Part of a small language model's weights: vocabulary 4905, 11768 steps.
MLP neurons of a small language model. Each row is named by its layer, matrix (down: output weights) and neuron, and shows model dimensions 80-143. Each number is 200 + 20 x the weight over its row's rms, rounded and kept within 0 to 999.
A block is one neuron, or neurons of one layer that tend to fire together. Before each block is what it responds to, as a language model described it from the Wikipedia text at the highest values.

Responds to: En dashes in year ranges such as 1991–92 or 1973–1977, plus hyphens inside compounds (three-way, non-linear) and some opening quote marks.
L4.down29,238,183,156,239,208,189,219,211,171,193,191,154,200,219,187,231,189,211,186,190,224,174,220,163,223,222,178,188,208,187,199,223,206,201,192,205,204,204,196,219,161,217,203,209,205,199,250,203,226,247,194,216,187,195,180,207,182,181,207,214,217,207,190,159
L4.down63,207,191,150,189,191,198,235,172,228,183,220,213,244,170,209,170,207,225,162,217,187,198,181,171,186,185,198,193,208,225,244,174,191,190,213,215,212,206,208,214,219,226,232,214,216,187,184,214,209,196,191,242,184,195,219,187,140,216,203,192,186,198,180,189
L4.down95,193,192,156,247,197,213,228,212,205,205,196,178,198,192,207,205,202,209,195,184,181,230,187,169,189,183,236,216,217,202,197,179,235,215,206,184,195,197,201,214,225,194,181,186,179,189,176,195,217,203,217,203,226,170,190,194,238,201,194,205,190,199,172,211
L4.down127,202,205,182,199,202,193,199,181,203,216,212,206,189,192,186,182,217,221,210,212,208,171,198,223,201,204,191,209,220,196,196,217,179,152,216,204,217,197,201,194,171,216,196,232,238,208,194,207,209,201,190,198,234,179,203,215,215,177,231,237,158,190,235,183
L4.down175,197,195,187,195,241,218,221,194,182,187,177,207,191,186,180,171,213,185,204,168,186,174,194,204,223,210,225,193,213,170,200,214,201,203,200,170,229,222,214,203,170,190,176,204,183,200,168,203,205,150,209,202,194,182,180,176,180,186,172,202,217,227,212,177
L4.down428,223,222,199,203,155,208,205,220,191,180,205,185,201,183,218,218,216,172,166,224,163,157,206,193,213,211,160,190,193,208,195,198,226,228,235,192,176,191,204,205,236,176,226,200,200,181,214,192,215,200,209,212,201,185,218,182,212,196,203,231,200,198,203,188
L4.down488,227,229,181,183,216,206,180,204,195,213,159,181,189,197,205,210,214,213,186,198,188,188,230,200,239,222,199,175,192,198,155,182,224,215,201,232,222,166,181,174,186,199,208,178,210,191,182,192,198,200,233,210,201,187,173,210,240,227,175,201,198,158,177,225
L4.down584,204,200,191,206,200,203,208,214,185,186,197,176,177,186,195,231,202,212,181,223,196,184,214,177,224,179,195,235,185,184,173,202,247,196,237,197,238,217,210,223,231,190,193,181,211,260,163,222,205,138,232,241,196,192,167,223,210,204,165,196,172,182,188,199

Responds to: Mostly the hyphen inside compounds after a first word, as in mid-20th century, long-term, high-spirited; also mid-word pieces like re in reaching, rewrite.
L4.down53,177,188,221,209,187,212,192,229,195,199,180,212,187,201,178,208,210,205,167,164,181,192,200,196,210,223,246,180,192,186,211,192,158,197,164,206,176,166,194,192,205,215,191,212,165,179,173,174,254,241,197,201,196,213,219,147,186,211,194,217,192,213,209,179
L4.down260,158,202,214,217,239,182,222,222,221,191,188,229,162,187,218,182,230,204,200,184,220,196,185,207,227,213,200,192,213,188,182,203,205,225,219,184,181,223,211,202,226,191,190,209,179,194,204,204,217,215,207,225,205,171,182,198,192,224,227,178,221,219,253,190
L4.down378,197,214,202,203,203,199,187,204,169,199,196,232,179,185,181,234,255,163,200,217,195,196,210,207,198,221,220,176,206,162,192,228,162,204,209,190,215,214,208,212,199,198,199,237,199,226,230,190,223,186,209,166,181,224,221,193,179,207,196,197,213,214,184,222
L4.down408,191,211,242,204,213,222,234,202,190,216,192,190,199,183,206,178,191,234,196,215,222,200,174,211,178,190,172,195,197,208,208,178,174,191,222,186,176,195,209,227,184,223,201,202,171,185,229,194,204,216,204,198,198,204,212,195,218,199,218,185,165,207,181,230
L4.down440,202,244,178,225,223,219,198,218,189,217,193,208,172,199,197,218,213,208,218,211,190,178,172,242,178,203,209,206,196,213,191,212,195,172,227,187,202,222,218,216,182,190,230,207,237,240,194,225,207,197,228,184,200,209,227,215,200,231,195,218,212,180,174,204
L4.down444,223,203,191,229,211,203,233,196,195,232,173,205,205,183,224,154,182,190,214,188,160,215,196,176,201,195,197,215,166,153,179,166,220,196,196,211,199,195,188,212,209,224,185,188,214,205,222,187,210,226,174,183,176,210,213,172,205,223,192,156,199,193,159,191
L4.down503,207,192,205,191,201,189,209,197,196,201,199,175,192,191,187,180,225,192,210,193,170,178,177,209,195,167,158,209,172,212,168,194,221,166,197,217,189,221,207,174,247,204,202,265,201,238,208,210,169,149,197,202,213,165,213,167,216,197,220,221,211,186,202,189
L4.down588,178,236,226,205,173,179,177,203,216,183,182,199,169,205,182,216,212,175,171,204,196,203,206,193,157,198,203,196,209,232,186,217,195,165,166,206,201,209,230,223,183,189,198,198,178,198,208,198,212,249,210,164,234,203,192,238,204,192,230,226,235,225,206,203

Responds to: Lone space tokens or short first pieces of split words, often right after "the", e.g. space before 1960s, un(ique), b(ay), B(ooks).
L5.down60,225,173,222,171,234,243,174,220,173,215,187,182,246,240,206,205,189,202,199,161,154,199,205,199,201,214,223,200,190,201,186,236,183,183,190,167,189,182,188,214,194,173,216,213,193,219,207,195,225,217,217,216,192,187,199,276,182,214,199,200,207,213,164,218
L5.down87,198,208,202,207,220,151,198,203,195,169,190,170,223,239,205,207,204,235,153,164,212,231,222,195,230,211,167,190,213,182,215,183,188,193,226,186,242,215,207,211,191,200,184,183,200,186,199,171,193,199,187,200,243,196,229,190,184,230,192,223,168,160,216,182
L5.down166,210,184,170,238,179,195,201,192,209,192,223,210,206,197,181,180,187,219,180,165,168,170,197,187,181,194,244,177,197,224,196,202,200,175,216,180,249,197,192,224,172,199,168,162,203,212,209,206,198,227,206,217,183,191,200,218,209,205,202,192,221,175,214,212
L5.down462,200,221,206,208,166,227,178,204,199,204,195,188,216,186,203,215,172,185,177,201,166,185,199,218,174,201,176,228,207,192,195,204,219,197,223,182,226,212,210,189,215,222,167,211,188,204,233,221,178,197,208,183,195,194,199,196,162,184,189,221,189,199,206,205

Responds to: Space or word just before the day or year number in a date, as in born April 21, On February 19, or In 2012.
L5.down56,218,200,164,221,228,158,200,210,204,218,215,169,192,220,240,195,164,195,170,201,184,254,197,251,178,209,198,220,171,178,202,212,208,217,163,218,197,200,196,200,235,212,181,186,191,183,198,173,194,220,194,211,212,194,194,200,232,196,167,180,227,215,168,199
L5.down142,235,226,215,203,162,207,204,184,233,202,198,178,198,171,175,211,211,217,153,225,212,222,197,193,231,167,185,222,231,185,252,179,172,180,175,179,190,203,208,193,173,209,216,216,221,197,199,220,174,217,249,227,187,203,197,236,192,199,198,194,171,220,191,195
L5.down249,218,159,202,214,190,239,208,171,163,198,199,217,199,182,195,150,168,223,215,233,144,187,212,210,205,210,204,176,193,232,183,185,200,164,189,211,179,214,218,215,184,207,214,215,184,212,202,170,220,241,220,191,144,185,196,208,188,195,224,192,196,208,196,233
L5.down368,188,209,215,226,212,198,188,213,169,182,213,210,193,211,213,183,215,186,207,214,195,250,236,187,200,180,189,186,196,232,183,183,201,198,205,204,206,185,195,199,225,240,218,168,232,191,236,184,207,196,169,171,182,211,179,241,221,191,232,172,229,201,203,221

Responds to: Short word-internal pieces right after a first syllable, as in St-ef-an, St-amp-eders, Br-ig-ade, B-ib-liography, and the en dash or space between numbers in year ranges and dates, such as 2018–19 or 1973 to 1979.
L5.down3,207,201,175,172,200,195,193,201,221,190,183,159,153,180,208,196,203,231,164,182,237,217,220,169,163,200,192,199,192,191,184,207,205,223,208,191,187,176,191,194,201,205,194,197,214,197,205,186,163,184,218,209,216,200,215,185,212,199,182,182,220,210,209,216
L5.down231,155,205,197,209,204,202,209,183,197,241,182,218,210,211,209,159,186,224,202,174,179,205,202,208,220,198,197,204,189,185,186,195,205,167,190,202,188,193,211,194,203,159,187,193,164,207,179,183,200,235,186,216,178,183,197,184,216,243,147,182,203,219,199,224
L5.down269,128,167,217,207,211,196,190,214,203,212,196,168,225,187,224,207,188,191,215,192,154,210,213,189,229,208,178,216,231,210,192,184,217,235,175,197,176,170,179,222,203,167,236,177,241,214,210,179,203,226,201,214,184,194,214,208,207,201,224,173,171,211,189,233
L5.down461,186,188,205,173,179,173,197,189,219,213,178,217,237,226,219,207,203,216,216,174,211,205,250,178,204,226,207,226,207,217,208,203,190,208,187,224,169,198,180,173,176,184,208,199,220,178,211,175,206,157,213,173,207,197,179,201,227,201,182,236,193,212,157,222

Responds to: The space token right before a year number, after a month, day-comma, or "in"/"as of", as in "July 18, 2011", "March 2002", "in 1958".
L4.down124,171,210,216,166,180,214,162,211,226,206,204,200,236,209,180,224,182,227,198,161,197,214,231,190,220,202,231,203,191,199,209,183,174,218,218,214,191,186,231,232,204,197,198,207,210,167,217,201,193,194,215,213,168,137,219,204,184,179,210,199,206,159,211,193
L4.down197,228,226,189,200,199,202,190,205,198,217,187,237,189,169,213,187,197,210,207,216,194,173,202,221,236,209,199,207,197,202,203,205,211,196,213,197,217,215,186,186,192,218,202,197,219,203,188,212,180,192,209,166,210,193,200,194,248,220,252,242,232,207,181,174
L4.down273,207,210,185,183,201,200,249,234,218,217,236,226,233,200,199,184,207,168,211,211,179,206,177,186,183,217,185,213,193,204,232,157,181,211,185,222,201,170,181,173,201,204,206,179,160,189,189,200,208,189,191,210,200,216,207,204,189,172,196,191,195,208,194,221
L4.down519,145,201,206,194,205,205,196,217,180,189,193,222,208,200,222,152,201,194,195,211,180,186,183,223,208,185,200,205,216,217,216,176,195,226,193,165,192,184,188,223,192,195,221,200,214,163,175,188,212,254,186,201,226,189,170,236,194,178,232,211,176,206,194,176
L4.down533,213,209,211,212,226,205,207,201,188,199,219,194,200,194,234,180,192,219,218,196,189,198,223,156,190,197,194,173,193,181,213,186,226,207,217,190,215,183,190,181,206,174,184,205,220,188,201,194,193,185,220,225,216,234,212,220,201,206,204,177,211,208,197,158
L4.down551,200,227,166,160,201,184,184,191,228,202,166,215,187,179,175,200,214,170,210,218,193,196,214,209,226,207,192,204,194,205,197,172,186,193,186,191,217,203,219,173,200,208,201,213,218,246,224,131,183,183,207,204,237,201,224,202,260,218,250,179,222,154,187,198
L4.down564,221,206,161,204,215,187,177,208,215,191,187,196,168,181,179,187,200,215,213,205,179,194,215,181,194,178,178,204,192,191,203,234,227,202,238,180,202,202,185,215,188,194,228,176,184,198,203,179,177,196,207,194,217,145,209,192,204,249,193,182,214,177,205,221
L4.down581,208,215,224,225,182,182,189,212,220,195,194,234,194,192,204,169,224,192,203,185,185,220,186,182,202,123,183,178,192,199,190,200,176,206,223,209,195,168,199,193,194,203,217,212,230,194,230,181,167,213,185,207,181,206,209,204,179,218,200,196,202,217,191,170